{"n_layer": 13, "d_model": 448, "n_head": 7, "n_kv_head": 7, "head_dim": 64, "d_mlp": 1536, "vocab_size": 8558, "activation": "tanh_gelu", "norm": "layernorm", "norm_place": "pre", "norm_eps": 1e-05, "positions": "rope", "rope_base": 3070.0, "rope_fraction": 1.0, "qk_norm": false, "attn_scale": 0.125, "bias": "all", "tie_embeddings": true, "parallel_block": false, "init": "normal", "init_std_qkv": 0.0178, "init_std_o": 0.00349, "init_std_up": 0.0178, "init_std_down": 0.00349, "optimizer": "adamw", "lr": 0.000656, "lr_mult_o": 1.41, "beta1": 0.95, "beta2": 0.95, "lr_head": 0.0043, "grad_clip": 1.0, "warmup_steps": 251, "schedule": "wsd", "decay_fraction": 0.859, "decay_shape": "cos", "final_lr_fraction": 0.1, "batch_tokens": [32768, 65536, 98304], "seq_len": 1024, "doc_mask": false, "train_tokens": 355100000, "steps": 5455, "dataset": "wikipedia_en"}
MLP neurons of a small language model. Each row is named by its layer, matrix (up: input weights; down: output weights) and neuron, and shows model dimensions 96-159. Each number is 128 + 32 x the weight over its row's rms, rounded and kept within 0 to 255.
Before each neuron's rows, "fires in" lists the words (lower case) most often at its 100 highest values on Wikipedia text that the model never trained on. A number after a token or word is its count.

fires in: "first" 34, "be" 10, "commonly" 5, "translation" 4
L4.up955 [108 110 143  96 171 148 113 142 125 109 149 150  42 140 243 120 149  85 119 157 180 129  86 134 130 126 147  71  78 115 105  83 115 183 178  84 132  91 145  94 149 144 125 128 134  82 137  89 112 102 111  73 101 121  71 107 146 192 173 106  92  86  69 142]
L4.down955 [138 127 149 131 196 137  87  46 154 120 117 156 140 131 166 138 118 149 109  55 109 194 177 181 138  96 138 131 163 122 193  96 101 113 104  95  74 125 126 151  53 127 134 143  96 165 117 111 107 115 126 146 130 123 171 242 197 116 186 120  85 108 131  76]

fires in: "of" 13, "after" 12, "following" 10, "received" 7, "despite" 5, "party" 5
L4.up645 [126 137 190 170 191 170 165 209  71 118 102 151 131  96 143 166 176 109 150 125 101 103 125 157  87 101 133 163 157 141 153 142 110  81 148 129 159  73 146 126 157 158 234  71 109 139 124 165 194 116 179  84  94 126  72  90  41 164 129 117 113 172 159  95]
L4.down645 [112 120 143 125  96 138 125 162 128 119  63 110 142 104 130 116  96  88 115 132 195 141 141 150 146  61 100 151  63 138 169 150 121 114 121  95 140 151 126  78 136  97 180 136 119 152  96 107 101  95 125 114  98 133 114 117 103  80  83 146 190 210 159 119]

fires in: "made" 29, "named" 11, "signed" 6, "making" 6, "give" 5
L4.up707 [160 177 170 169 142 153 126 156 104 107  93 186 175 128 110  62 132  92 121  98  62  88 146 144 142  56 139 161  79 180  96 197 162 120 112 165 109 132 155  97 122  98 175 114  90 109  83  87 116 116 107 130 105 119  78  86 132 162  95 111 125 152 121 129]
L4.down707 [186 196  76 142 113 133 140 128 174 164 221  86 121 149 135 140  34 147 123 106 125 172 142 176 130  92 154  90 132 135  76 153  72 135  78 150  88  96 113 129 148 157 102 143 121 124 117 145 156 101 187 161 130 148 139 117  95 151  89 133 152 123 101 127]

fires in: "to" 25, "of" 17, "was" 13, "ce" 6, "powder" 4, "by" 4
L4.up579 [162  91 130 123 163 203 146 171  95 113 139 190 114 129 134  90 107 121 142 103 103 138  86 132 143 150 141 132 128 134 165 136 126  96 191  91  98 135 105 162 188 107 120 152  87  90 130 101 117 115  98 108 176 151 144 120 120 145  82 135  89 104 153  99]
L4.down579 [106 127 178 160 101  95 142 134 112 121  71 143 148 140  71 134 150 131 198 141 108 149 177 163 144 134 110 124 129 145 149  86 109 193  83 165 109 108  49  90 191 160 166  70 153 147 122 141 120 136 188  99 139 141 171 142 189 137 130 193 187 138 153 194]

fires in: "two" 31, "three" 18, "2008" 6, "200" 4
L4.up226 [110 167 180 148 119 129 186 164 175 136 146 123 128 122 136  99 181  82 167 167 119 139 159 133 138  92 116 105 138 154 108 111 144  98 121 109 108 107 138  69 105 183 132 135 163 137 111 170 208 164 146 120  62 132  95 105 135 110 153 128  78 133 125 159]
L4.down226 [ 54 100  49  86 137 128 100 156 108 116 138 138 173 102 182 196  99 124  82 102 114 112 123  99 159 122  83 122 126 129  56 107 124 179 125 116 114 124  85 130 139 173 100 213 143 162 115 213  75 110  92 114 127 164 175 130  98 100 134 209 115 123 150  74]

fires in: "two" 40, "three" 19, "of" 19, "are" 12, "were" 4
L4.up390 [ 58  88 183 169 159 132 112 246 112  87 118 165 113 131 135 116 151 139 114 127  91  47 178 134  84 163  81  97 202 131 132 143 142 173 150  80 134 105 144 130 135 184  85 159 111 103 148 137 158 138 151  91 154 164  70  52 108 106 158 119 120 142 119 118]
L4.down390 [ 76 125 152  98 115 125 118 185 115 166 165  75 141 144 105 118  77 113 139 114 103 117 135 104  92 146  91 115 169 160  76 121 119 162 137 111 117 112 136  77 126  98 184 109 129 150 147 155 180  66 149 139 131  82 107 128 187 105 175 137 157 110 150 122]

fires in: "to" 64, "in" 7, "by" 4, "of" 4
L6.up900 [150 135 131 175  61 103 125 141  96  75  78 133  99  86 242 155 142 208 119 148 170 152 142 120 103  81 125  98 115 163 150 114 155 127 145 116 125 116 142 188 145 172 114 103  94 104 106 153 133 133 100 145 108 152 128  96  79 139 140 131  95  86 188 126]
L6.down900 [106 150 163 100 136 145  80  96 147  93  65 111 133 150 144 126  95 172 138 153 147 198  92 134 107  81 159 124  98 123 155  96 138 158  98 101  90  71 105 160 154 127 108  97 188 112 130 125  90 122 120 168 107 127 150 162 131 104  94 118 112  97  88 175]

fires in: "which" 47, "methods" 5
L4.up1271 [ 96 149 118 122 116  88 145 131  93  94 135  62 144 141  87  97  70 126  97  96  98 129 203 121 113 113 112 160  59 138  83 165 133 119 130 158 179 114 124 125 157 114 106 106  90 145  64 167 103 144 120 198 193 157 176  95 106 120  75 159 119 212 137 148]
L4.down1271 [212  73 116 113  96 126 140 104 149 155 124 148 136  76 160 188 137 143 139  82 129 139 111 203 133 164 131 108 172 142 102  79 165  95 143 113  97 117 101 110 131 131 149 171 127 122 155 101 115 119 131 119 153 110 117 187 173 162  77 162 112 100 140  90]

fires in: "no" 15, "st" 14, "of" 12, "as" 10, "one" 10, "died" 10
L4.up0 [110 137 154 138 175 178  95 165 101 147 135 116 146 112 130 123 132 113 103  99 143 101 130 121 109  33 125 140  97 139 108 126 158 153 186 106 149 151 110 120 164 122  77 106  80 140  87 103 196 128 141 110 138  93  81 177   0 165 170 108 140 201  94  74]
L4.down0 [117 141 134 103 134 158  95 164 115 124 126 157 152 117 109 103 154 158 119  97 123 112 110 127  92  81 101 126  93 154 162 136 110 151 146 102 122 153  31  85 130 123 113  79  53 132 146 128 104 124 104  96 135 159  89 209  65 165 106 104  92 103 150 135]

fires in: "made" 29, "make" 11, "history" 7, "making" 6, "census" 4
L4.up347 [ 85 155 222 119 157 197 181  97 113 146 128 192 127 118 195 131 125 129 164 126  58 107 197 160 111 103 109  64 162 152 145 126 174 191 196  99 139 105 197  44 160 107  95 108  93 129  87 115 119 125 133 122 189 132  90  91  25 142 148 114 155 114  95 137]
L4.down347 [166 137 108 134  58 158 172 135  75 149 146 203  95 113 126 111 110 184 138 184  79 109 206 122 114  59 179 112  97 152 123 186 101 146 153 123 147  94 122 152 123  77 180 156 145 122 165  95 151 108 117 144 199 168  93 105 170  95 112  96 187  91 137  93]

fires in: "japanese" 23, "telugu" 8, "chinese" 7, "finnish" 5, "dish" 4, "canadian" 4
L4.up381 [ 90 145 149 141 151 133 177 163 106 140 115 105 104 149 168 145 156  71  95 156 139 174 132 116 127 135 170 131 189 126  88  95 112 141 141 132 152 124 115  61 102  94 193 161 126 110 110 174 199 134 123 107  99  67 102 173  92 141  92 109 172  99  75 135]
L4.down381 [ 83 104 140 122 193 146 145  88  84 114 135  95 124 125 133 132 110 156  62 145 105 112 147 108 129 167  94 100 128 159 144 152 142 128 126  97 164 180  93  88 123 106 137 111  85  86 104 163 158 115 144 113 140 166 102 202 136 143 115  56 156 133 114  90]

fires in: "to" 50, "single" 6, "songs" 6, "and" 6, "which" 5, "song" 4
L6.up1328 [164 150 146 159 131 121 130 139  98 149  77  94 108  71 151  76 147 152  94  77  87 143 145 152 139  42 209 133 145 146 109 107 181 128 138 101 140  66 141 171 134  54  53 148 136 139 114 117 113  66  73 157 155 134 116 118 109 120  62 136 142 210 148 165]
L6.down1328 [130 136 144  90 124 120 131 146 106 156 174 111 196 158 128 140 162  74 137  73 144 147 125 124 159 165 124  99 150  58 141  91 114  96 101  80  98 103  73 107 105  89 178  98 209 120 158  87  97 156  97 105  68 106 173 158 149 105 159 165 137  71  63 151]

fires in: "and" 48, "women" 6, "w" 4, "the" 4, "his" 4
L6.up266 [145 135 142  56 100 159 157 141 130 102 115 125  88 128 166 103 125  97 195 130 133 110 145 106 153  67 119  57 151 188  81 133 137 127 197 185 147 116 122 126 132 111 150 143  72 145 127  90 188 174 148 112  94  82 137  69 124 148 113 141 144 177 125 176]
L6.down266 [110 112 131  68 117 118 124 133  92 159 137 182 112  75 125  92 130 172 134 207 155 111 127 143 126 180 170 124 109 134 121 123 179 166 157 160  73 173 101 190 162 144 148 134 128  82 142  98 111  95 104 117 133 152  89 135 149 117 154 131 129 125 158 114]

fires in: "made" 18, "win" 12, "killed" 8, "making" 7, "make" 5, "meet" 4
L4.up1528 [120 147 168 189 156 130  93 156  58 121 110 170 109  81 116  98 148 156  86  78 110 114 202 176  59 112 194 115  99 191 163 122 158 195 125 153 136 107 128  90 140 149  83  92 129 144 136 188 151  47 123 139 162 148 161  68 118 151 186  96 160 107  94 133]
L4.down1528 [164 173 147 111 135 116  58  89 150 132 121 123 151 141 138 161 194 151 156 147 112 133  98 110 163 100 142  68 109 145 144 112 129 136 212 140 215 193 121 134 145  78 101 107 117 133 126  56 113 105 113 100 140 116 124 123 162 124 117 125 137 132 122 120]

fires in: "after" 54
L8.up497 [133 179 145 162 126 135 161 111  83  88 131 146  64 154 135 152 171 122 179 110  84 114 172 134 113  91 123 126 144 152 157 136 173 145 203  56 130  93 139  71 111 184 173 149 116  95  86  92 135 104 169  75  67  64 158 120 158 133  85 114 112 179 146 107]
L8.down497 [182 180  67  91 124 142 161 153 154 152 135 109 120 159 115 116  96 144 133 178 121 121 139 128 129 111 201 167 171  86  88 134  75 133 147 108 133 182 131 112 108  99 176 126 134 106 181 146 153 148  95 112 110 118 117 171 107  80 177 102 155 127 157  78]

fires in: "only" 24, "than" 11, "even" 9, "still" 8, "about" 8, "just" 7
L4.up1224 [ 87 140 147 107 128 111 131 195 155 117 191 135 115  88 121 130 132 181 121 121 107 127  75 118 134 134 143 135 145 134  88  69 115 109 106 126 148  96 143 147 115 150 116  96  88 143  99 145 102  89 156 171 123  63 165  75 151 113 127 129 136 122 151 119]
L4.down1224 [128 189 170 153  89 145  93 184 172  53 137 118 103 180 110  94 117 131  94  49  92 128  81 174 102  84 147 124 121 184 108 114 119 132 124 118  89 153 151 105  91 102 125 115 108 166 158 193 146 111  87 137  99  83 114 129 151 169 159  78 125 131 140 121]

fires in: "one" 51, "clarissa" 4
L5.up622 [ 98  57 128  57 139 164 115 170 150 133 107 125  49 154 148 153 156  91 128 127  95 112  84  71  92  76  97 167 122 131 122  97 158 160 192  91 146 112 156  78 152 164 122 131  63 171 175  60 157  85 106 122 149  85 173 155 121 149 130 108 131 160 146 200]
L5.down622 [ 97 126 138 127 142 137  73 135 136 129 149 166  78 116 129 177 137 145 195 103 132  90  99  94 156 177 108 131 127 127 200  56 130  68 107  55 138 133 133  99  79 209 125 138  77 151  97  89 171  65 144  88  66 129 200 143 157 181 124 149 150 140 188  93]

fires in: "by" 28, "built" 8, "in" 8, "launched" 4, "near" 4
L5.up887 [ 95 170 143 120 127 122 139 122 107 103 161 153 114 137 121 148 130 159  88 105  65 141 157 108 202 132 145 158  94 119 147  89 103 119 111 144 171 125 136 151 146 183 151 145 114 128  86 144 138 133 176 135  95 186 107 116 152 159  79 146  65  81 139  85]
L5.down887 [181  73 139 138 124 141 140 141 137 118  99 154  88  82 158  72  43 147 158 178 132 126 104  99 174 151 178  73 119 135  72 137 118 150 146  63  56  99 100 147 145  73 133  96 137 132 159 144 134 125 149 127 141 139 183 119 160  72 167 116 163 147 143 175]

fires in: "at" 17, "while" 16, "before" 10, "be" 8, "those" 7, "and" 7
L6.up976 [113  89 178  96  90 166  89 141 148 190 143 110  62 129 124 145 136 131 121 117 185 155 132  73 114  97 134 138 116 148  87 163 106 163  73  79 202 123 127  81  90 118 131 101  84 135  98  99 102 198  69 120 132 132 119 147  93 143 171 124 168 162 124 170]
L6.down976 [158 221 140 145 123 179  99 131 146 107 135 147 167 149  91 142 133 141  86  80 157 104 138 177 150 117 172 134 137 117 142  79 134  68 103  77 127 143 136 124 160 154  88  73 132 107 110 171  84 176 139 150 160 119 139 157 138 105 199 161 136 108 111 133]

fires in: "of" 26, "how" 12, "western" 9, "few" 5
L4.up964 [ 61 173 140  91 111 106 144  99  86 140 141 135 149 163 121 163 129  98  84  75 101 169 194 131 124  93 116  31 123 182 111 126 166 175 194  89 111 161 114 151 117 151 139 104 100 115 121 171  77 176 137 112 192 124 116 126  83 101 143  90 151  90  99 172]
L4.down964 [206 109  86 134 102 176 103 123 118 141 163 152 173 104 127  92 167 111 161 155 127  94 165 112  95 154 113 119 143  93 148 148 120 100 103 104 101 149 203 141 146 157 165 132 187 114 104 100 178 105 101 136  76 173  84 129 160 136  77 102  87 139 165  92]

fires in: "only" 19, "first" 15, "about" 11, "vinyl" 5
L5.up937 [ 97 152 148 106 135 138 127 170 135 108 101 152 114 165 132 117 199 107 144 168  64 101 128 126 112  97 122 122 130 184  97  95 140 134 177 109 136  80 118  92 113 159 184 141  83 162 105 130 112  92 122 107 122  83 102 154 150 200  61 156  98 175 133 143]
L5.down937 [187 112 113 135 103  81 119 168 118 138 123  69  97 130  94 120 103 148 148  85 108 102 135 154 100 123 161 140 126 127 144 102 124 129  92 105  82 143  92 141 168 144 157 116 162 111 135 125 124 108 113 134 145  92 136 186 122 146 113 110 157 128 137 137]